Weights of a small GPT-style language model, trained from scratch on English Wikipedia.
Architecture: LayerNorm before each block, biases.
MLP neurons of a small language model. Each row is named by its layer, matrix (up: input weights) and neuron, and shows model dimensions 192-287. Each number is 500 + 50 x the weight over its row's rms, rounded and kept within 0 to 999. Numbers have three digits each.
After each neuron's rows, "fires on" lists the tokens most often at its 100 highest values on Wikipedia text that the model never trained on.

L5.up2096:488552471520434482469468466465425553528451519506435480447489605442443544541485333473495503464526469527491529570513488557455482543472465480566581450587444615538506426483476437531504549527551426474545559455501518576550545500479488530433458502510541502536478472506580445543495479559493642480
fires on: " two", "5", " three", "4", " (", " had"

L5.up84:386496540531552500493481508439513474488420433512510536544521589560555446598530557480478554512482392489479572404464553444516460456517627490531560399468591511536540524452605533587480548557447457498433471476512612539524560567573392509446464513446567570502535493421452480620392483493463528482
fires on: "–", "8", " addition", "-"

L5.up1788:423505479492536469558498510420455465485481525464495489531568505536462481543477501559469550407390522483472428460477456500471552429516475468549525549443474476456456599505489495611464545447556530461514544528523473550505552510516537471537472492565428489549526570491418508496453461472500519450
fires on: "D", " H", "P", " m", " D"

L5.up2605:549483421510575522549500512549523502548541390388527458550471526519520508466535558463463544412444431500440475469495438460481442543457470498499516585470534459499498478481487489534553458368427497473468463535491497498481529591444462503508524521428537527532510599443529526600520460433568498420
fires on: " |", " to", "|", " –", ","

L5.up447:533571488474479418544417395526546441484501542538558507453461541501405455524537541494458504526498510606551554536461483407550475493601592514503429551506536483473513573634530606479548512460505504514527534454573470444524484550369621516424544583448488521537459465411482390467440490572518511484
fires on: " ", " (", "-"

L5.up1135:529480526497514537542435444386445504604519516470454525480533534566548536401459449542478463519593438519532506558465443572404551458474446571471497497516461528506434487469450567537521507418475419522554593520469442496409493528525455540578533369527536460501393521583495494500469577480451496483
fires on: " ", " A", " f", " B"

L5.up2227:446463543549525516513526553537445549539483494550546495513391463437443497441469464468478458509424495480570430607541532470498485479493555461489499432397513483387560418535541443544530493558573498523396467502443510548440438484397419509422478537494571529540521469522456473531518610438486490485
fires on: "G", "J", "-J", "g", "H"

L5.up365:540538455584424425445505431483442503564481511548349555479487448502424478583608512444536537482532466442464531447519461476460523507454597515453531536449489471509558492529591497417518558386533389431512493457479382587547517525539396522486417488512447574511417444568463496493484423491503486578
fires on: " States", " US", "'s", " State", " Nation"

L5.up2584:486509465480538487516466478474537431451514488475515469557520572496478452434555455585513533471478588447550448420556544481445446491502418530520439588560454461448577509575521593385552502457466464446431447478533409485524475529477539483495506493473466496507486449436419506494618470504535479575
fires on: " ", " a", " +"

L5.up2735:419419521434417484503549464540440475456517514535508558511560510470474517562558544468419527506485487480537548578419592455565409570492502373464535467425566537553587428562484537529498534558563452490458512423521501397476584590449492496468466544557503591545481521499488462525473470549555442532
fires on: " R", "R", " "

L5.up980:519467590495497541451540474415395433452544451574487465388498531455487531469434586549571532436443492578577536440462597503515513515489559467490450513462534569439515474413452485426598460536489454466433445481529568595497478497459479491509577471438510536533466486494428652533523507427378487504
fires on: ".", "–", "-", " in", "d", " \""

L5.up663:505440472528421431480564502496514476542412604495482557497543523488528452610476492495474475497460498462465470514488507532423469382574438492510456514510542503461595522582475508459563531491499486580604477486384431469506483543474416481504505486482524559603588516463507516486457515578446559492
fires on: " a", " (", " known", " used"

L5.up2191:529488543419415423486458548501477404481399446518477428422533510536538552443473360491565527425556529429489474476404422501474517504526554497540495532589547545447580450520502497500507506540479487525534567489485503585468477470557481587415502454463509560553500503484491516518460501505529515507
fires on: " ", " is", " ("

L5.up437:573480480510629503524462575467527527503490459473482586475538560513480503590553455537471511391420514582443381523527484453523493527507561497485500566509582508538528512535463451473537588535432583458473436446457510449525531503458493552492454456461438402478515494460496502501565449406509547504
fires on: ",", "),", "-", " |", ")"

L5.up1684:481595550552514539473545539405507474547500492501438526478423491500504471636494469501590530488487481600580531536584440514519509509447543513472484462407476502506518554434412532394485573407546464523553497488500473484451431558523504488461552546453478523534394463495491452457451507604527465513
fires on: ",", " in", " "

L5.up488:472491593491458574453488491541460536569565476435499481454433489433585430456538469474483475477517536480493433471574540508431417517448462505470411509480582424574452480466579460560562426448518486523526470511507431586463519472507430521600492520492509500491506495515463459443455654599505452485
fires on: ".", " ", ","

L5.up1115:521474452497471447583501549554484489575386523516572560451505461544517436495447526518453470486635536454500417544554494511469618439463492560490474468511563496471542546507521524501518531437494500399465499540511484475516469470584473486490487525610483442495517523478369433486493501532504551559
fires on: " in", ":", " In", "–", " to", " of"

L5.up1378:524574526529506428565514435397507535456495545480585516473591460474455594520529509509429434487492567448519439491521609514492507492435468389456420450557487452534530396444493472513549487448546516445493499458556485494517528498453493485537459547495444546480503482578410501487464588496512419449
fires on: ",", " in", " |", " G"

L5.up319:465531531584490471516623477515403501529519509457464517433544454508435471488549548493478515516514527462412471531546530583564536482460568468488471469450439473594569475447491434508499599473483489484438367440491598445538483477470519427574479454503519460509369579409462491490489628494532532488
fires on: ":", ".", " |\n", " to", "–", " was"

L5.up236:491483418517503457524501518444490439528519443536452490545460466481573467562400451548573509389427615521526471523505521548578452537431441568495452497535443447511502537548482429503486426442476525517436486446407441399572584651442537533442485508523485548557434505540502401550476559491581619429
fires on: " |", " ROU", ":", "|", " BRA", " terminus"

L5.up1990:555557463572464520593497475559444511571514543575490471494467544556379506436498541545439398527583436509425539466434549518474497572497554536512522526491419495511445479623523505485546494598552385497478505413493550388479491592544530439415508569491508529472397464416484504457499496498531474393
fires on: " ", " $", "–", "/"